{"num_hidden_layers": 10, "hidden_size": 256, "bias": "none", "init_std_down": 0.00688, "dataset": "wikipedia_en"}
MLP neurons of a small language model. Each row is named by its layer, matrix (gate and up: input weights) and neuron, and shows model dimensions 16-207. Each number is 500 + 50 x the weight over its row's rms, rounded and kept within 0 to 999. Numbers have three digits each. A neuron's up and down rows have the sign that makes its largest values positive.
After each neuron's rows, "fires on" lists the tokens most often at its 100 highest values on Wikipedia text that the model never trained on.

L4.gate642:534540495511493424473543476498477588511470491500466405478570473481465569456470543525513490560551484554407542425425491449490533467478488478441507538541587516548467515501576594554346538523494501504541565454569512466487476495480519552508397569576471459355406604502596437451497552502479383565448519550552448405524504555538507441463538489511491527537510480521494512541492524574431573474544624489468472518454407472510503496491531526420462530506518481479544600474469465551511505428472529487421443528508574481541478528444468443486413517426441467444495537464581517489473497462539486563
L4.up642:476554442514472491417542550474479470527428548502483489466518473543498472480481498453505393543593504524484566488463369420564570556421532525419501432597483500525545490579562560487569578520539472456492494497525558474442480520442564528480514556583465483381437383509534585483510554503543554588583469514502450433493490597523551504565597461571526499450499525491469573438470495474557586476433481473454508503458537436514464434362565480439594415450472580418588553520524471482531533389473460521439552503540529564460504488507497555511523524607508520441496532484519458479612559476500448546
fires on: " In", " As", " An", " The", " Met", "an"

L4.gate326:531508416432536397453424466518455505494514607530609514439537469497447440470460456484442438484566504496520497516472510452468477492525574493534533480536527514517479454403454533506479485461455494522469565479444501463457501543464476436527488567504451556401479473387456398534448480491588510520539518472565504404523510496449615469523449508503502571553457487438520478575448519488574475461362452597481505516449542496597405525526414438377503516549462468490515491550448481488525490492502565507513434466534528512516541539480497470512471390467453541541524524423486487569502527431545510463
L4.up326:483548549556484479549528452545474476525550406589468495494512541512548555531524413443558555454453466625483533541457479463557503463582529485497438469540561512564482431531454517546469464454558496561575474495561583446571565456501484490434458460509458533533502526427498479474504559479560456507510506592554600489406497437523567570533509460475516371415494520494549544491457482549524541538486660435675538573583559435557566400448458477392399500484515483455549624528584532514491510492454503573481561529498473531364412487522508502410540490494488474446490385531515537465464459462500581524
fires on: ":", "ake", "-", "win", " called"

L4.gate565:518575457508467563439484537418551440408536470585504486511458561648496462395552523588452465452483570544464520430498584473501509536472423493511487576537558507595487465570421501541456458397490509512528483467510461504517515520421531538520493448544496510504535524554482487468406538447473507518435462584456497474513515482440531544464531519476537490493504576469544501543617458493464530499538502563465521486382605583504440551394576457492482482536427496467523463566478474423420544577501502449452462554553575436568487589422467633480564444499470596599483505609529460571582428611519477546
L4.up565:466441556512476464459484341522428453457460511484488443594555563488507492424533579556544495483436504515565588449446564519541492498546497519512425503448568508483535483523576536498535520528535437418587421491459550475555552525507588440493519528521597478404537569446481548549537522475520511527393450405484435398513474538535567538512491527454560603556507504586521483505555540497432567420522580581513516464460513502523536396520512464541557441469568443498469422439508511555517433505497455605487468501525568623545509477501486520495521428515512430509547538424595522564430488538543460490
fires on: " |", "c", "sc", "ent", "ibr"

L5.gate178:605463484397575587498532572535565497507519548327500554547472534519521596556594414494563581457467488436512587548539470540565501452512539481474480470474484439478473510472478454447511466455465533514437516462464483511582524601567513545444541526510458533479595518428538477537452549479543443508436522493497521505524507425580482564488588586498490556493521518519480564631387466458518480446505541572522485558470467489524506505498495442469504512590563417560435570595498459538502417576440559445461499460543538518509445511468492468541517531526573471469600547506552531522484433471494440495
L5.up178:484507511445548423528425508556450547488565498557612521485418451433565479526562482539536404522461505543573413590488545477538393424431461463476513482515502418497508466511480515485507493554468568524453514475536515537509604529535454582536551490523468478527528541600558478528512480493546471446563433543468547564544488539500511411518466563514594568414558515518531536620471520520498514537489566434578434454528430578497414422579457415557435385403465435474482473459486493567527561538475458454607457505436521464477474511520497481467378527561594519560535537532506488510559468551504488504
fires on: " g", "G", "g", "|---|---|---|---|---|---|", " dec"

L2.gate692:585549471593505510534425484506514459488494495453460554491503499501443465546534512522491581556469463554433504529569621480447585573523488469398495494515541438525565490421482549552521521492571475406499589404483491453402479510503519599514530503551521486462491463492464481497539459462489511495497495393543497395486541630568520468513478525544387638386527455492562453413430391576556416545508549546487475490415543571466428593447451518605512470447476472556465512524497557524476574575550479554488439508591568510531503401418419453617534531535507567457479478521499475489543469364527509507
L2.up692:476490431480472544461533488456558493494457543496513456444462505515542572521481478549588504534572613555454429542562507468462403531485508467550511496445524392552625541538510495567523429427481399486540406436458512399513496460430476500566539427554511454500569414607497557516438468574519502458624501469395470417446478517589428530492523449506461586505498508480474395479436464593564484472397497523425445513489499510461457439525451517450436502443535457446491555557518480540394519511526525523461530451506511473504510466550503503581470507549510531483369481457505487553555492460448489434
fires on: "on", "in", "ts", "at", "ap"

L4.gate229:548556439554485414477537501474455521545641436579466483512500508480560517497474522514566608524465487509448493544481500465577497465513596481519547431496528493484560530491486552545502530482455481515490479536533483461622366495451484443483567492445577511526455550505538458411512500484547565436461492522474514415576430477455466490467480564442487476517480497456471594480536550466457408479501450551491541609511532587501552562454498604398457540633602497513455544403484537533519505476445470470523538563506502516448520590416549523500554531446553421496580434490383541511465553479493469497
L4.up229:378558498472473469490469552466518526516562503467490503439550520520448506513526475541499468487528501465572424521460565515507522532505422614566521512437445416444513400573459494516593499480472478565487533486513577475577548469497461472482490471553585497495438566638578496542493525426532548505635420548414433505594467438496486482457544475471495569558442530551530518496429567491421529477449458450530518526482494453574386534482460471457442482476468592447533568501599472567552532560560500575420438599435525542510558454453521485450412582509404534545472444469440524571476489540558642468
fires on: "ing", "in", "ar", " House", "h", " Son"

L4.gate524:502511565484417488445572542432528458472420459419511491539518537475518521485513490433576623453541550470499449593455581444534536557457512425505526453525490512552467544452507549427471530531418447513465478390550462574406633453514486556475441490518460561433459556513462446533527507544570486464533553534491416534546547535529498567449499570506526474515571461518574482521483445555432481468484505546561566479540503401539409370476479456475492525434474495469515523531501491393533507482575498488497504591488535508597518479437464410346505569486618508494507492489501417599421492442496457481
L4.up524:556514602534541563418625504565516422490483493487536407468562514552542473531454451423511524552481461428490514497553655396555505597430485441476540447469496491485417516588415417598546470552457423530532633497484473523509510519481468588458456535539514471523426476539497526472577402505483541444476435481504480405581510573539502494543596499522545489443459447570511534446451510504485485553386523435499560402480557395449442501483504487514400624548578572509437490529404489492512576549490510520483554595521497474484532498508421475476530484393540526455459501504510446513436416555516405543
fires on: " University", "–", "er", "199", "un", " academ"

L4.gate458:437535407484515461498572454512528436454572501515550395507520457465578454526578533495455449514404577375544415513523535503457509485506461497497486468629543579491502381534426517488436455404491459510454555516477372581535446548487453504597438448524488489485552456514481509469515469411468434507457531483441515558468550514525469504586573519438538494544579526495562569505535548479508436481514497602432529494506468412438521553398448438509561584511480521510469488504486557526602493545432521493459458593556483419513493465525497517507505531417580442476493510468536524512542509364510447537
L4.up458:418453472520483532451587405460537417520473542504470503508496566485490534533592482467461560557548527454497543531540484528549502460470547567448410435478495468465549467559439458479507522443484510505614478500521465478385525524581512518581461401547444428520521465492573571533558443525532515487523357511417486507586544429494504480628499470454448505497505380488467590473459567468473491442540463571438587538552506498509526481598491486462478531523491512552474438528438525617456474490474499495495515461509449533386471458573599519483449443454569603447476412462516507524417451504578495479
fires on: " |", "om", "p", " age", " Score", " /"

L4.gate624:554414493479443476584533538490475623566504511499428599492450506470550513501549467557480524430399465446448495580496488540569481582505544544574516430478531488479560476465612530513453501606475456569501528539476483581475597534484468470421491520488485537517460461559527514571517507544519440448460531548525512430673556417482484554534503509459502521516465416381661471553551547627471522529459492518465536541498499462495482466549558562555543514640434567500484468496452477496484518503457447397535567519493506509510439436551454521498455547508479502514478452512492511449427562470499495498
L4.up624:482583608495540546549523489531486492530474492515470484570500514465447468534502386594445534535441456510527533423490526445588473486541533418529539411493610576520516475516434506441551494527530408475437532454420461491551558463379501437471537532486456454528501509489541473494505477494459431524436470497521379524440489526551541460443504483483481399528441512479481624507563577471481478516485481442450519468505483464471498408441484522513457562458563530508577487497567523560513478481461479494575499465545467460558501595459427499477621565450415451582503394453501523457420493554544507444
fires on: " African", "iss", "amb", "ish", "ab"

L5.gate533:495482525572485536454486529499415494482547375550459442463418543480443433489509518522480506555474520465540436462428472484593513466554489473567498418530582441565369487448403427479512507450540421495471576510449438549475581459472467496457519558468548539448464570386496503513500497531438487487453568538520504454565457508504494581498466493461527563501489476529496572519412485518486449499559505492549482522496515475601452521544582583456505540482502568539510537563479541518442494503462426551482548573430464473417514589454629518501403441459487461490475563535568502474452524490608445509
L5.up533:428601576480489561502483449515518546481567485583601524523411463467577598510568462439476463555419504493535537529458588579530539513439517498537575498495435483453469487483489554540447507530469520527499508483522475443510535461470408491547423515461499443553512512434518473462453496519401526538528572446544433500573487498523428537510486482483566499485487505455568508394544457466497442536512522558547591596481444512547437563526549503425485431524545453452564495490535468518483587465485583462503541513552437446473439440524412487489550446405408430482498426499438527480426495450466544655
fires on: ",", " in", " of"

L5.gate582:533621442551489366532498565558544547513493544523509538453552531524447547595577463517478490480489456593498528490485554529469491488446438405537464458458567595533456472452394504505492533545513477492475504495552506483505533465475451498529508468527573502511504490413427475431528471450650458543504552493430465548508576487529506510508519528517443502400463468533538428477499497545510427566514438528483531537556441473490405550516483407525503504459504505491468496530541506422540493572417508536528427432470540486539497491477439479521434528414474587554622490496427578541464584566421527423
L5.up582:557464539487462507499516484538529450470506419541596450518538466403498494581523528453475512471410560517442441590479462490518462538523468467555495503478545545505479351422447357537504562471453498469437421494495541587404546498505424544424475463434584475519497527529503554543556407494559481578480522524512477562505532491558548496452391576459558518537417517489565464422512408538535553581548531381445511591530533536494444572539512503489410551491445479502581477590576511518541535528487571460502441453503497591471535483525438557507500494485485458431515453481531471468475473486500429463
fires on: ":", " of", " is", " as", " called", "|"

L2.gate396:616487572515488470460443472510473569439571442488509405543574442477450612544450484521573482494531541563432493580500553405489514465537437466511496428501381483487478369528494494491469468446525511537575481515501519493516486480513507455514562427486533480541452480534510494535552428556501494543398497561551511468457521570552446502611511408496422450405511506479539609458437472421492507548551495541516487556516589472381495455499481457503546448535450600515455473476529585481479494443347512595472483477559598547520496484513516520539441472545590554510446430493430547545355563523569552478
L2.up396:495550482530447481467504535518523559505526443542507478531448603540488473450538541563457543511481549460553542537482518516474439600446374587529466501589515470451448503478492530471427487450462452480510533468488565570519494386482474481499401504486470398532532442465595419573391495561521498597400493519564529549552519525586517446495538479483466632482491553482471460511457590498520497498459486472497471493528518467446413568457554554383450566584451473508520500423516475487535528438486547506504496468455577511503433442401456449429532455511514447580538530487522506531457530464512496579
fires on: "ile", "ter", "ber", "end", "ar", "in"

L2.gate613:413467401492475419432551513529584518530451537442532448505422487460471545494549507472441496537496512537563444539521469509474524481554438585483498505541592426550512530532422575490549567548405488471438533548462531502507472597499523474450550551456552467606542454353567425452514503583453415450473620516465514538474536534415471504580460557494403423501476497512582526478407602428527549519507447514504496557502506540507529418493445518473500517552565506520502475498452456526526473579440478391489541515488468530570498482580444436487518517465530467458390480456543445406538563451693490536
L2.up613:449388519521535373580575501458500494505461528526498553519527480542560553498475528577524490548428498497507502568523351492532507465527557527506434535540514496441412461609469479516572561473490388516476470432601488468506496447536518553494413524401463427536542534488441410503452507534471518532490562546496494433521541452469562474518452571545523429481507467532492528508399435575475431468504452594553492511419452517504540442558523482456511494450559394616463499424512462481518557510533443468563535483493492483520552502485524502417511471490389457492421487426466581492394613525480590567
fires on: ")", " |", "off", "om", "aw", "ign"

L2.gate129:549478471465569562560546546529411484524472413500457559462525542531481573492621494445535387427377527514508446587466535489535550521575467515446441494525536589501535477490483502445483583551494513530532522527461473515541521552473460516548520570477463546491467487523502527439557537490520430458431504475413503518437481440451482633562639549398452511449450555477528605505499525508500485540449505527519452560481453580450486534441436506453519602554496490492519499384580463348423446501592541522552501447531495579533523469486498495414476481534453500551460551469484540479485493487528538501
L2.up129:515481490387507484577528425509407444540537511563471565432593501525503495597564527541453491404457487455572440437501459431569509472529515455447486489428464559487585486494383520498491472486515434478551388525430487526481501516479475599504574505562487480526490470521503470491533524466417459497549375529463540396408412410419439512515447468455513442485403460508479534439402504555491506518484506527549593451608455468496453404549513437523516541548551520488448503504609536543490524563456496523497572503588410553473439449555512537423526440574510581520439486444540458518456470471498650451
fires on: "\"", " Mc", "ack", "'", " station"

L4.gate414:452577524566426521486528452490523533453521445549538623514509467554448533592550422548511555435478492500489480378471471503409502544514490417542470480460574587553465496563436504506439519472532487558393503447430504571520499471431522499477441472423506504431539479520539524426519489516492440451504500409475419509554509496549476554514482482378566469486421523458469483505391359428527464570500550513512455601555472574428523549511435572469446566456573587454462425506598522511493393590490512452459499531479517511572491420494580397479423482495537515556663595528455518554574434476529599463
L4.up414:492460523610534484430577575452438473527444575424515587542521514598504485471395470503459590488515456576550505449451513466508452541535556498488487507500458473458412579513566533487413541452530516435479473527447649524522380519510480393509484536420568421517488528445557471394549524568533538512521598498503550539609505488439397480526408488580448481507472450559522526535536612560510430497476492442586519490419503525506492536534497595487512495499430437481521513514541401579517443504511506442454582490517483478475482481432561483520533471460359531519502530468409474545438463508437553530
fires on: "c", " c", "x", "000"